config = dict(
    num_hidden_layers=16,
    num_key_value_heads=10,
    hidden_act='squared_relu',
    qk_norm=False,
    parallel_block=False,
    init='normal',
    init_std_qkv=0.0183,
    lr_head=0.00648,
    warmup_steps=200,
    decay_shape='linear',
    max_seq_len=512,
    doc_mask=True,
    max_steps=5825,
)
MLP neurons of a small language model. Each row is named by its layer, matrix (up: input weights) and neuron, and shows model dimensions 128-383. Each number is 128 + 24 x the weight over its row's rms, rounded and kept within 0 to 255. Numbers have three digits each.
After each neuron's rows, "fires on" lists the tokens most often at its 100 highest values on Wikipedia text that the model never trained on.

L3.up1106:137151128097124158115142150153154135127119152126065129126108092151085072142144114138121123122117105180159105109182112080154140134073143178129113137131121178179123168117113076120138154152103082105154131121072097151108120138122159160096155153187103175126157161159160126124122153131097146137118149137132177166122117101143123109123143183146083115103111137146158129127120154098111095171135138137158128129152106162112121163080136154144126147106093121121118126144113106146152149141126136110151162151127101115123147144141126135135154112130154164139145146096151094123123072127116169104119152149102145142136071151097105138088096144090152135073145107079105147111092108116132130077148120122127106119109109142133145118149099113159126133157114163083108158153077108134101164099108156
fires on: " G", " S", " E", " south", " north"

L6.up1748:153098115147109111158130148171122107164088108096147118153115134119155108094143113141147142082153130105141192157124110092119144131130090135106165087134144103139127114129069072110105147098108138132138205117142121107098103078126118122126129154109162159116169131092099129162119134150151135089170125132158138118161143171145108147121115133131105082124107151152105125152079151116124132114122110175134111163162124101144103145131096092109120107114154120131083180179135107107125142150117131108119124147134142092088147133090159154109106151124168125140122124116134101096120143147161111129116179127138120158103162164121121121181119142146106101069133124102114122121114105094141107165126120124145173135123128174104161120107112142166103127113112085072074132091172131159143121111171135
fires on: ";", ",", " ;", "ctor", "ith", " |"

L7.up1586:142133134093086125088112086117147191114098135104182121147142150133117170178141142121117093126151097149105135141135166131121134109108133100136099168136092139117131134114184169122140128073104150139124126096131093144110089193121089145102159113187115148141123107121162129079126148081110131080131096104143086144168100134131144125118167150137110136151140116132117116168139126120125129101141112108122174110164143147131110134140129115143122119114087114116124175144140072153135133141196104160152126100100124126167113133157101123141142126126121139122163157136167128129104150124102128131171102105172139141145123129119117164105087125127071124130149123102088164143112106130087153142146141128122147143108126117099110137136169137109141141105109104163151137131132131163129165101111130
fires on: " to", " with", " for", " against", " of", " over"

L7.up821:125153135134133115098123129158176126098136149160121116177091128106098106149114156101124189128125141138202140127149108090151132145146114104112137162174094100127117143131117118151101138140159127142094148115076118119132115151134077159097079143199126134082111109120096128100133087145144134097136139137127138170098133111144153158118132099128124139118151170151122113098142159100176149139106089138087131082117162176132087130126116134121095179096128117150100147122112120177123102117167121083115114135129132169176126143112169148099109115130129104171134138118178089124144139126125103176120103130119135112162130122134125152141152116142142085161090107110142140119137107141145124136135156131144131151171086130145128141140168159107123101194121134124107096096119108094109155141150091
fires on: " by", " of", "spe", " |"

L3.up488:166108181128127152138152123114158137149173142156118142130160119147141124123141117097087147140104150134130143116150128082098131137133175125125150137151077116119131173120143119149149133120125136100146151160084053144155109112165100112096148114093140144168099175120109175145169110118136151095147115123122117073105142130152130136136130103056167143116154128131142122118107117120186101127112167141145132110103073125150154117148120130113153134126109133167107106097126126168159156170136092162151118089177106118115072134141170132153161154169159131186115122144154139134140107100081165121123117152160138103159139115139144124122101095179078115105179157122181074118134107136134122148130114114104100109101162084087090063112141157121181135161120138141119144144114137116081142115160154
fires on: " Par", " par", " Per", " Smith", " Patrick", "For"

L6.up1387:148107113109126153178118173108127148143152096143110116160145164151121134127133163139126169121101157088124086153131156100164093090168120119108130135099154158122114181138133103121084087171115113103120107105094163126127143131129145120092130112107131109131123174086123134142156098100115111128127151125101159113125136107141146110128197133160144145113120154108125166135148097130103128173159105130136151123124117132168121132156068128114117085124127143156150125092126155140149135164123097149141151119176184116100138076123114115122133118145136080144102146175130133122130127100114112180122109114102142132073143124123147139141141150115140115134112132106140172151137136109151143126114100135092143126147169105117127133112103175126122133172124085164081146119117107101135154135130133
fires on: "s", " Par", "ries", " par", " Score", "w"

L6.up1583:166141129139100175142158122133086110114152155113142105105134096157092156167110123138130137143147116111091087149128146112080115080109096114116121170164140086107180138136164131136148146143144105142138129128171112114095116152172127122162103115092136133150157147150138174113114123134141144109122179086167145136117130151136153173129131146139155156129108134098129121145121134117163145101122112080125137160148116128120114113157121149135145121120142127117119111135096138141137110105134169082085137099145130110133131113142166141159130115128096122129121121107124105132132114117146135127115104127159094129179183134075104140107146142138118123124136165121149104110120074142121149135118114123119147125123158121128155122064150122152131143127099134112100138118142113130133146095119102
fires on: " there", " There", "car", "There", "ly"

L6.up1168:134147140111095117099152157122142189138148117133112121124147154113172104121107124108136098138183163171151188150172127141101132134151146169146127170138171111123109124133119129179119115099075127131130105088126090142141120112078104077142127203104106129102096144126131128147107105098088143133166174129138138135116134166136144194121126128138130091068136128132160152134125077116106148156158130152132156118148155110139123157123114105139149156073157130126157138114135149158132141094094064136169134154122122109114108168168100099094079080098157126117151133157097171081146138120163120124135130144107105135114140108105095118126152116185141113112117134142094154152152154132136097120161147144053171135144114130143131164119113083135088145116146107128104153140102138126146094115117085
fires on: "le", "er", "d", "s", "n"

L3.up524:130110090139104165131148135136158090109116127096107159135126120129172130094143109150107179140113162109160096118150104109086109107148162146153179106137168130130120167103140103169174131134156138134139118079143062126127128126081113158122153175138148095166133141153164130119105124126099109130130111113145106143075130106126160141134145107178054131100099129136125128141144141148130122179157120093169090156110126139117147140093140131120153115108101134120129145164177127135117094141106112073146105135132149139162152137135121103122108115163177141122150132132167113158120123151117118124114151133139110131130138172118128079091163150088148099106133141123107121097132115135083062118132154111141124099109129157146206162130135129103105166109094128145121126152088092138107121162087149
fires on: " km", " went", " south", "left", " travel", " north"

L7.up1099:119095122120123133139114161157159164162100112106128103131176157154113156110144083140132088110142141130099118099128131124128117116095131125128118155120150109116114150152185117092167089081149131118144162137153142131129134127076164174092165094100081140117120118130146156142117130139138149112120117141096157140152131109136142130139131143124126144165125145101111138127145137131123139064108109103114103117114133124153139132124115086104125119141061126096163129100109153122059159146188147153125102106122091138151138143113103155086121132157152166133170104105145166131194124092115159130125092106103122079136151097181146146142137122129061117163137168128138148132100108148129127120144107102107142168102167090109103146105157115100104115148117122183137102164184113167088146143125131
fires on: " against", "v", " to", " over"

L6.up840:129107115097158102120089126147094156168129092123159150117126132110104162139134117084139092144124137178142145138131174147154142132132121198132145124080091083150126146114150142113105170155120150092171114141166143129121131164145125109180147163122142139107173127139153119132155154142087092127080129140150145100132127115108170152107171154123128131085151159123114101069100151155122122147135100109114123149128130123143122131128151147136133158110101104130094124183129130129140064145116137139131163120121138147144099134124135117097095159115133142166145132147150103065078121139144108144089143107127134121140161080144113136150127097137133117141136113112093142146080136135129116141158132109117123144134132163137119141116093123142118128162174129161129188089119081155145177140145113
fires on: " R", "=", "r", " critic", " period"

L6.up1259:100076107162094141155174147128098123132143104135119142093138068090112117146111148105115125109146128148114129148095161140081118113131184173089179112108083129140151151098131158145156094116112143135113152173114115100115147081128186148122122153105160143150126133137127116122155097134143141140165134131132138157163109115157140133137144126143129105129105164098114139164122143140198099099142118107129136117120141114132170157085118156088176126135108122127122150121099080144148146136101134091108079112112169105165119159084106109136119174129136135115156124088101132153121115151112142175119140130128120120153092166076123142097141133151146113123132106115134111134087130136169130123153083125131168130114116082146145124112126126102141111118115136161148128109129167170103116181167162
fires on: "–", "-", " –", "d", " on"

L3.up717:154135140144142100121133157109111158114136105146121153114124135108125114139125083128138105106123137161130125133140114097084123166092143150154105139211149067155125148140153111101127119151127160168132165135175131138121109155121145113136124127114142124143147124123110162099126109132102117123116164098165137088164102124136128145144113152143161172149126136125092159113129157133145132107142163137109143151147103154109176140115139127128098104125117104147142141133111164118138138123127150077150173103146145137131131100117083129152149096110122130091164106120093136116108130149125131108098114166104143105124132210130110121114116149153130180121108165092141165173153108092181187095074115150140105117120127142114121187091107116104200152143167115130102134110122161163112153142128058
fires on: "s", " there", " There", "es", " race", "There"

L3.up514:127135082144120127149149074145140139118132121125134153170122153096178116129141176112154132106137094118170145127128143115140111115121129140095113112122083148146176155145083182101114142155100137144113131134156131151172111110127108134110142102107161138171107140132134116120156133109138159118113129141123123100164168102131135106125198140141138126108085125124172162113102094159161130138100150138113185151133140111154123087108083162154159124106123159162147143154168164129127085152135107120153148110173121144113132111111135123140151115148135117169107094118085133095105097135100148112106107164147082118127113166167092115142086120120085092151140095090118120125154168179181134119116142139099082112141128118116090137145127155137157128155154112167110136147087108123178111125137106
fires on: " Par", " par", " Lar", " sat", " ter", " Hor"

L3.up743:129148093104078163155135149115128106128113123157142142105160134174108140067117098127157124101131102108110174137103110163113142179126132092101135140187140140097120124073108106177130138141125143149121115086140137148123178115121116112149108110123118195148138117106128121152106124185113149123119094153119131135094167106115126081124154120127125149158151130140142123097142142165103137178119097116127111141153110098147174103138108117137096107169151104133122195119116156137147140100132106143148134129122118147153137115115172089161136084129125093161100123188150124137124138153143106106109149116103093134131154149109102129152125114160143135143129116126109119114107095108124123127132153131154150106126132135126141122132115096168120152178075224137093141142154123116113116126107131
fires on: " during", " Open", " tour", " During", "During", " Cop"

L7.up1723:112129121171109129136147160111131127173143122133101144122118048143126135119130120085056142113159149151134101116138119125121121117113109092084137116109175145135120140151122171117115115105126123125119131162109165092147145157125153160119120158091099123123110102153128131163137159128124140151136133136119103135165106123152148157124099137137109128117090109088151130101108155113144142151089139094146126106119136128148131167122130175094176125110158150131130113120077091128131091139137159139130145114133156136138188176107113118155143130138127124127128061100165119113151103127119144164172120125146121091153104132136113141108129134123142151145188107115138143158099111124133106069150132147101134123134143143141133151121129147119110120113106131181149154151156129123091119149117151
fires on: " and", " to", "s", "–", "-", " later"

L3.up112:140137115143100135139099129116137106097120145114104137120125081117084133153109143119155160080126134107127085103140121096106145128128114150137158119123118146127161142173102174131113156154185147172126128170144078140143155141137142128089154123150123174182112151165110137110129145111132087111168102101152107135108152149081157140091167119069191143155152111118131151125079095124129129105123148107131114132120108132154116114099134157147141084055082111136124160105147128156082144155107112125115137130176146154166150178125173162143141098117142097140124133115067148147148125136152127132092133120136163089151137106132171125134120137088102146131160138110121122170142117150145127096120164131090149098146170086112110112130133127112125145108136157137104120132123110123115152150146115
fires on: " Kar", " ch", " par", " Par", " Korea", "han"

L6.up1225:121164110140090129145116115153103151101103126115103119168103143137116093171140111118144141091100152100098147119111157074137102114115112143136107152162106134135095115116129150141120092147125145133154143147133144171107125127151111134128135163138179159140143103080139125111129108098149126131159121127105156123143181135144118104125098175151097138109083121138124112177021122133105084106107116144070114140108146088163133144142167100154163133118139112134118153136156137177134126122123112141171170121133148120129134128141145114133125157149210136135116164115093123127130155130157131146184173101164084084142151146137176109124137133076144131120146129135151095142116120134077121162105111102181154121142115206119114139107122146126140152126124148110128132135145175131100120124136131
fires on: "=", ";", " ;", "co", "av", "German"

L3.up1060:097129074110081147139089124138111118144134144161165084116142110149127113133149106159112153122101108112149112164117132112168112132137156099106143100160141110161124114108117098182135138110105149165169110129169165154077149171126153124134139105111149128102136148098187125121171118113169140139102114145145141111097138158135110111135118131143163137106178138133156115098126092149116110143074147098153118155133100099152123118174113066099109160123164094129106153154112123141110162085173109106102129145138137130139143135145133141174110097133130130131114149159211139089084156111129125134131143104125095113136111151135120115118109121132110114161146150087121094131093156120194069136123125155109157139099107094176143170111128108115062136124121144137136142182111126079150121141159143
fires on: " during", " Ku", " During", "During", " Rh", " Mor"

L6.up1341:115096144105100106112136122174103129132118109087141149156143179118138109152080168093100133101121158137132134108116136151121134145123146124123100148107079112135145089123111139163143151106116148111098138165103128130122107099114122115190115130142122081123077133155135141098154087128099126106146107086146144142161106102161152165135149127131119116121118132124106135161161135145139123127118137105118118108126073132134145141135133161158134131130106133161086135151162109085115090149157131139104099111117121116110150154085128143138126177132116141136142091077119167127100139148135153157104112114145090089189123108121116080135118142135143116124137141085167145160048131098129084164135110102112110137140123122181141079145106103115168138157118107146157101108085131125186113162153155
fires on: " to", " –", " and", "-", " served", " until"

L6.up1391:132126144101138101107125146109117171117144138146106107149089099125127135110144084140119121120092141135086132143138138106124106087162155109126103148166139114175102117148116114159136102112101168163119147162090152172145131114140181051121146134131089118137127130136131127136113139075109104166092161130127122108152099145143170140148163096134111140122111156097172169148095116112125117150131141125077106151124155148126152123123138135153155109100157111137142122127164120138144133179119114101133116119117141149140150133102156120130129105114134130101127134136130164136109087127186107121146131142112082125100136167161099108151118156193101104112166190132192151107142128114126126179085128147078113103115086152151138158106098097139137153114148141180108133135141091083119083164129103
fires on: "k", "na", "ge", "s", "n", "d"

L7.up723:124119127123104150082112121139135123079102108145123092141135117156097121125106124164089118119133163115179135144114124154142131149130137123139088130135153100121110069156138109143118150068104136145123124128120163177124143129146190143114120124142113100104123168122150119136138146150114088137153114137152117113127118138101101137080100095127140124123137145131176127096152126089125146128145147160150125119155125145115148147130111122139130126139118142149132123192140169167138123104143137116099121147149097149160173081087121084118109153143121099146095101097121147139141112120076071130142150114156106134094173115122113140118153097122106119129104125131143091084132099134101094150096115166121084080112137172134114092107157139128157144136103154127124084143122158103143148088115124
fires on: " 1", "1", " each", " one", ":", " |"